Weights of a small transformer language model: vocabulary 27398, learned positions.
MLP neurons of a small language model. Each row is named by its layer, matrix (up: input weights) and neuron, and shows model dimensions 298-425. Each number is 128 + 24 x the weight over its row's rms, rounded and kept within 0 to 255. Numbers have three digits each.
A block is one neuron, or neurons of one layer that tend to fire together. Before each block is what it responds to, as a language model described it from the Wikipedia text at the highest values.

Description: Numeric table cells
L4.up33:141106184107124058151137138110118089130092116149119172124133155120126133113141098107125132129127089122141118114084157142151112153179099111122105134118112124093136115104105127112139147132141122124171121137098133112134107146100129129103135124118121077114138152128119134160110137102177128138097130159127155096139138120124116130096155145093138106151067098163091099142161137107129137088107
L4.up220:143141111113114100151143104126162138108101120124084108183147147098118139144113113151130126096185178118125151095130098128124118126161091116182076163099085139101127109131133160125133112156140129147137162106152123141112112132131153113139140121144107086123087147134126132140132084142138112107141127093130111144141157157125104079140110117140147096154124097130128107136123113152147122137118
L4.up249:146115131144133139150127086127078094129162148153109115108076115116142187156117121116121110133147153144149125096099156130143153121126152131164109166122168100114121128135141083095176121163050138148145156133165100058108177171104129135143135121181153105123103147174118133097104128138093133111133096123128117107109138110140155095137119119126147083129099118176144189151121132135130101136165
L4.up283:156093149112053131083112141165097112128161149153131120158125099132121118148144137114167148126172106178096143104153129152146172095096125103108131142081125110128137098107140099120163166111101096094116141079115104160152162133136131133099125199097132120151133138110122128110092090096145158120128140091115133175137182106125135101130135167152152183161114107103164105099141100093126087104151
L4.up294:104164143133099154142086141122126145116146090136115146134141161193138110101112113139148118121107138160104113168134117170177150128186143119099143126137115107119106126134111135121114147154140131191141128145142134117141120176101105105133150140129139090122169130126143147128119152080097125135180125131101101178140137118110140132120123130134152122098170107052141135082131148125081040110142
L4.up390:085182127154098177190157148131147118111169141079123136126113136162130116140138102130151131100131133133111147141135118113159086104157104105191101109077130117139114094127111116168125104107113105171115090136084144131136134134143140134136087146125119133087097141122123116103131099091108136178108174169126158195146164114140120116089114148118148139145114153144102172061152144111171112124136
L4.up568:164151123122150152111111151147125152167092103143128129140129125121162113094156114145151117074149121112097115144140112110152115132129098098146143140088128123164169130088124143112114098112107081094116105111112198128099086089128115140095110146150110108137112150136149123121112070117179144150143144110152140166152144121077112159109134137108160116134133104103125121097166115181129117151120
L4.up867:106154123157088128134129128087105169117138114094092111083143137116155137162124162130138122139135098142177152138089090128144121158127179144129145117165149155103134123116176120116121101131177178120158168128134140111145116133103082148135088083111138138135144137117139093159149116134145136107134145179147124138189112104093131140114155107169147104165122106129129106149115123112109097157151
L4.up942:138097146124129123135097135150146129123140121087141122133153120114162110161140157187170144147090152137100114115128137169132135180099112151144122121138135144123152186162158165083118113136131134127128105126133137157128142159157157147151133102133121112118145155115107179110153091136109106115145137135143157118126125101176123129112135133162144117160154161093116096109138139077119175149137
L4.up1019:172125067109115104137119186153117127117095154118119139137138122142157128145141100145133156106123085132146108112121136137099112170150133087152111131115153060169145130136125135176161123114158137143141083104098124101146124135118129118131107154130123147136091194171127143133143115134131127082125123160153091119143130123109124098133107178122091132105114112122146125132168090149114106140159
L4.up1197:091129100121104095125128083118142153107153098123126136155146114135118116134107139167176144125124096146173107107143053136076130155137132147131115110141159131139099102094113134151131165152103161119147161133149158140127175150125128126139115117111073084103149114134082093182101119175119139087122126163181104141127111140111107116080099080128121148161096118133123105124132118079111132130109
L4.up1324:127163111126154123162129103135109105128147118114146127147131126109100094080139132125126119147126143119102153139154149128134077186147135109150126155081106110115107087102167128098125129128137143135141117104143120115120161181130129127106112101166120115121143125126127160172153106110132142163119081098118094139084169108119147113138082100145154110131107153151137120125152141153074133154113
L4.up1599:108124099119097130139131107102159127112144180174065108132118133121137133119101074103146163131136143164112096120156087104167142135140145142096125110147126103128125123154128114097120136137097122120079164135111186111141181139132095101146141159117092098123122131152105124144130055142126118142110130130150111079155131165154107124108118111134114133123149116131098122086136110139111124137140
L4.up1603:113147129127087128145108112123137141080100116110131086142127117102138139136150103128141131113134138142134105127113131134163095142158072174114167115127119138140162121138147109104119125160124136140141165083111164139152122163131154118161091136155133116134150123175103123077145131124150165136135122140120128131134109108110145099127094149125160129150110125116115144122144132129118180100097
L4.up1742:137178112132116142131114099094158131154172151128139130157120147113138115107124092126167135114136150146109116148151098113186133132127096132130092173129104127114135083151162117202157148145139125148128095091146118125171117116143124190145145093110114120112095098123078163110086089143144145128144149078137107126113115158134149100098106129095124102159114119064113102088113139124111131172117
L4.up1748:117143108145123090121150166157101090120133114119130098095113102138117131083155148156136150161150145122191138103157136156174100132109128113125089150150145121104154079092121114145141154084133146152125146119136169072078164147149116074141101164143115110150133129162106144095136079117201142156093146151149108154137136134149133157175085131117126150168143089098145146136117091131110117069113

Description: Separators between listed items
L7.up573:137103075116113132155108152145151127128137142143117136077129148098130112124174140129109144106133127132101141148100161114132118146115107122141143134107129076083174162129103121175152116130130136131130120126145158128130121151114107180129104129137138125142142105104136126117113137157128150149106115066143150112163183105128141111120131139139148122089137103226142103129135163131149157107105
L7.up702:129108143120172123117133088113182105135181128116157121115163088148133126106118105136113135132158125136137172160148109115140155127122096110117096142140110130110098127093097125113136148098126140140127130101128151130095094152132104130147170133182137125105134129099143113132083121101100159107130133144125142116161171083126143084124125129093134144185080092139150106100162156106155085122148
L7.up971:145142145144139130127108107165147159165129119104126159128078150104101097074155156158145162110105087091109164149136111166163157150119154123085139119135134126094128143127143128161123114098109128134149127134125099165110167127129127132136106124119140095136123158148130133107106153136101134121116147147161108145127090083151114108182171128131130121119132104141147157064136132083119110085168
L7.up1472:138100173128151144141079097141142125190134143150128152114154178137157155130131149134105088130121123132115091145127164158140120094100124116139094094138106110166127154144109139121134072098100147115135084168155145168085102120140138159154094175130119175140121116141110158119128138118127134118126100198111120101115128089163135130137130120101132147127119132142173157108122126134150116133104

Description: Table header row cells
L4.up6:123119090121104129120136187149115108123131124112122153099127122119115113114081103177112129178120135129099153106085116109121096121127116132134127176113091140135122115091124137089169149139121123152110130157148097137101124156127115137130151113114151121119121107127107127145116152105113150122155142109146159084137128149150104139132149147148128130129091099093082113159154095139138198123123
L4.up12:099096138077092150088172109124159112127150118108122122092111116067106083156116094128118119159119121080121143113149102133148133116089140136149179119121138125134128132159112115169146161147126130107145130120148110116136151133149153153159113142130117102126119164105150206137069119146117124148119087119122129135156103134102138164112108129162138131141085155118103128109126157117150107150154
L4.up251:181139127121149111067117109117137150128158125100128136127128163095102105144134107135115122166126134099141099144153142141141108131129113124144129160121084105102133177136133122087084140138148098157148120093115171112157117174176084161097161137122082145169122129133108140106114112123084173142092191161104148138134105172126167113166157128161127125178118144139147137130138149134162175110142
L4.up358:092146156102141119132098160120133130130153150141109110105120115143107121126109113136140084123142153168074119154077107099150133155110140167149150067117133121143131143101121160080154135164115091187108094125113174156144136126103167167114071142139121162167116109089122168099171178125105120150126149121105141155098116126147144118140141113129131125132148103117137153153139089135140136112130
L4.up527:093138115107122075131125110127145133141123137148090127121162116127123125110074110126136151111135155135139098143127135128115119117123121153107079095156133133129138079106131153180132098123134151117122150123149115129097161165138105117178103128131092143148118140114145167130095089119101107176119106131161116149132138172110124148145143137166111147104132119116095158153172061081181121117094
L4.up530:122115069107144104142136086141149118128130143170128169104140120113047080102150110106140114071158164111124105115142105084146124124134115148155073073138131140170126127121113191125118120136113117167162166122102151156175100150116139087101119098141127128098107148158168155155114140081113148155148144149170104161119099145134142150124143155169124138132132110139127149117119159127137126110087
L4.up610:132124092115133180114126169128142121146114147105176105134158084099126110118162175105132146103115186117125136123109137121178108167089126131113112140147145138118106103121156110149179160083110128129136153090094156174139125072096163092094115113120108172104066102123125192110153111101131144156126141142132154127133163171120132095146112156124173149079130102113136135113119183078132113097101
L4.up660:070124095145075148134124146141146127141095128111134123155138162126118107151125146116149127138150119131140155172126139147125097137158100155114126101130091150130099139122166104125119111155165067133148163106153152112083112169103127116170148160119087123145099115128112090155181152161090135116138120093084144113134091105165103148133133124136100092126157096075136134122148162119116122136119
L4.up771:115142104137132122159143137130140112118136106118125105151117127133148120144106142138159174152086142153149147166157104097128144104132140108138146146104096095121118101104137096101123159139116129134119160120094139129175134097179122100146103120109155127124117128092118114133093110114150142131134151142167136146170152147170135112141103096153097146143172138137119117114134116117163135080137
L4.up804:141175140126169159070176114109122156106133131125178152136152110095154107127138153126133152095128086092112118102140097127126119124140154160178157159131146157159163111104166051115150137129184157106144126116149116124103151120143147153110122147115124122183064091082110141141092112138100149154145111098125134098094155123104145120109075133114132148102134095123124171133112105083129152132168
L4.up1145:137135110122129117132130146147137095132119145084155165107133123138122083125091162145121121133078155174133148115098089147152093140107144154141103115109077122126165117099138178174165176097094133165091118138117165164120161114140127127116135141126098158122133081126108138141134151126140100154173100149113157153104151171114121174129115152107129142128101132076133115123135188126150124086147
L4.up1240:100113119103106128084131124139150103129075136116085104090156100145123148142179115058129119129120113122138192122144136084138119112111106127170154149133122128124116096117107153166109129120128110102092146112158112209135153112120177145134142109138146110137121137137131134171106144154106154163133153116127137106112138109119129084129121150116136092162170135144147112118130129126154130126145
L4.up1356:118130135144143104169159124099150130182128160117139145125116144091100127126095121142115190099149130132134094148149131121118126132131121124155159115180133098152120136127137171144142130124096118132131127111098119116112149157119126131110136178178120127132117113131129148139137129133125175119183089155138137121111083133159125119133172156109163121151100178123145154120146102164154119127155
L4.up1448:071100112113121135090135082143119093133103110155134070120159170148146156119143066106147128151161115122120159124117127116156134109100091136142106138062128141170143139128146152174152173169120130123161133099155148127096122128139115107127177105107134078118157135138091134106097129122100142105125107132096166144090154157068150118154158160158130126139144118125099113093108112137127132146149
L4.up1533:150128106120132110146126105133105146111125090102146170125143156079210140114149138157129113135153118154146140122141158154144083096098094121147169177118122127138146117128119150130179159095116113136163140140135134103180154174138140130147111101160139144130087142117135142139110111138107133112154128140129156163123130129106115130138129138122142106174126106104139128109122143097139150172144
L4.up1620:132131121131132145146132136096182130109136112122157127135146140189176071130127140174129140160091143186109092113172107164128090077132113128142101145104125148134131105097145118142091149180119151122159157140091134130151175146130105143124118152131116113139117110167133130095113116167122116121132133124151136075113139074121125121078106111104120146130101125111138105142113156122129134117188

Description: Markdown table row ends
L6.up1351:088115107112135121137126098131134107092125075144171149155170126106164097093126142139147156143151112146088148136127143128167124122097132123132080141126137135152093141119112145134166146159084074118116127113144191131112126120151167155141141128123097161131191136123103136103135111145136123133148187138112140119131127172138114130127111142183202127155122125114119097099127155141155144096147

Description: Digits in stat tables
L7.up424:102128127114112145138142120113113079123075166106135144081151146114147134143162135123113116161095153130123104100139139126148122121166161117115120111140103113099154139127075155123149105089154119098134132137145126095144172101152095147125121126141157130136142160148070096100157141131139122122103102179162108165158108154130108151148182121129149148181129119119105125116135126172106098115143
L7.up617:124115113129145123169139107094127110131111098142150092164137129114136131146120128149151104128112117152117123112122170165110169109102138117098137170113124120148128110154171133108135121158104147061171157147176150158108085165129136110134127129180085104131085097165128107113140097146113160174139120139104114130176128142136119145105128131141152124154153110107099151126122162164119165136146
L7.up1177:131095124139107191147148102113123108138175133134119125153152145105136135139157052145106126143114079150100102145110126124113159118157133077126111139155128132129118087163154138163121177103121148166145147127120149123124103113125145123126100084099140088165159125173139099142150103102161099096134134130146138171175114125140112146137175159109143127143137086125086141162139162121165119138182
L7.up1297:114131125131135120115133111117124121123145121154153158147109092118101117100094090150105126146129169106114121122124157150102125155129158138151092141154107156114070085131132129145169137141134162162154101095119115135121105148145100144106164089146106111132141140084132129157103128135142119140136133142110146085126103120152129101146143124180168138127134083113124108120119115103138142118167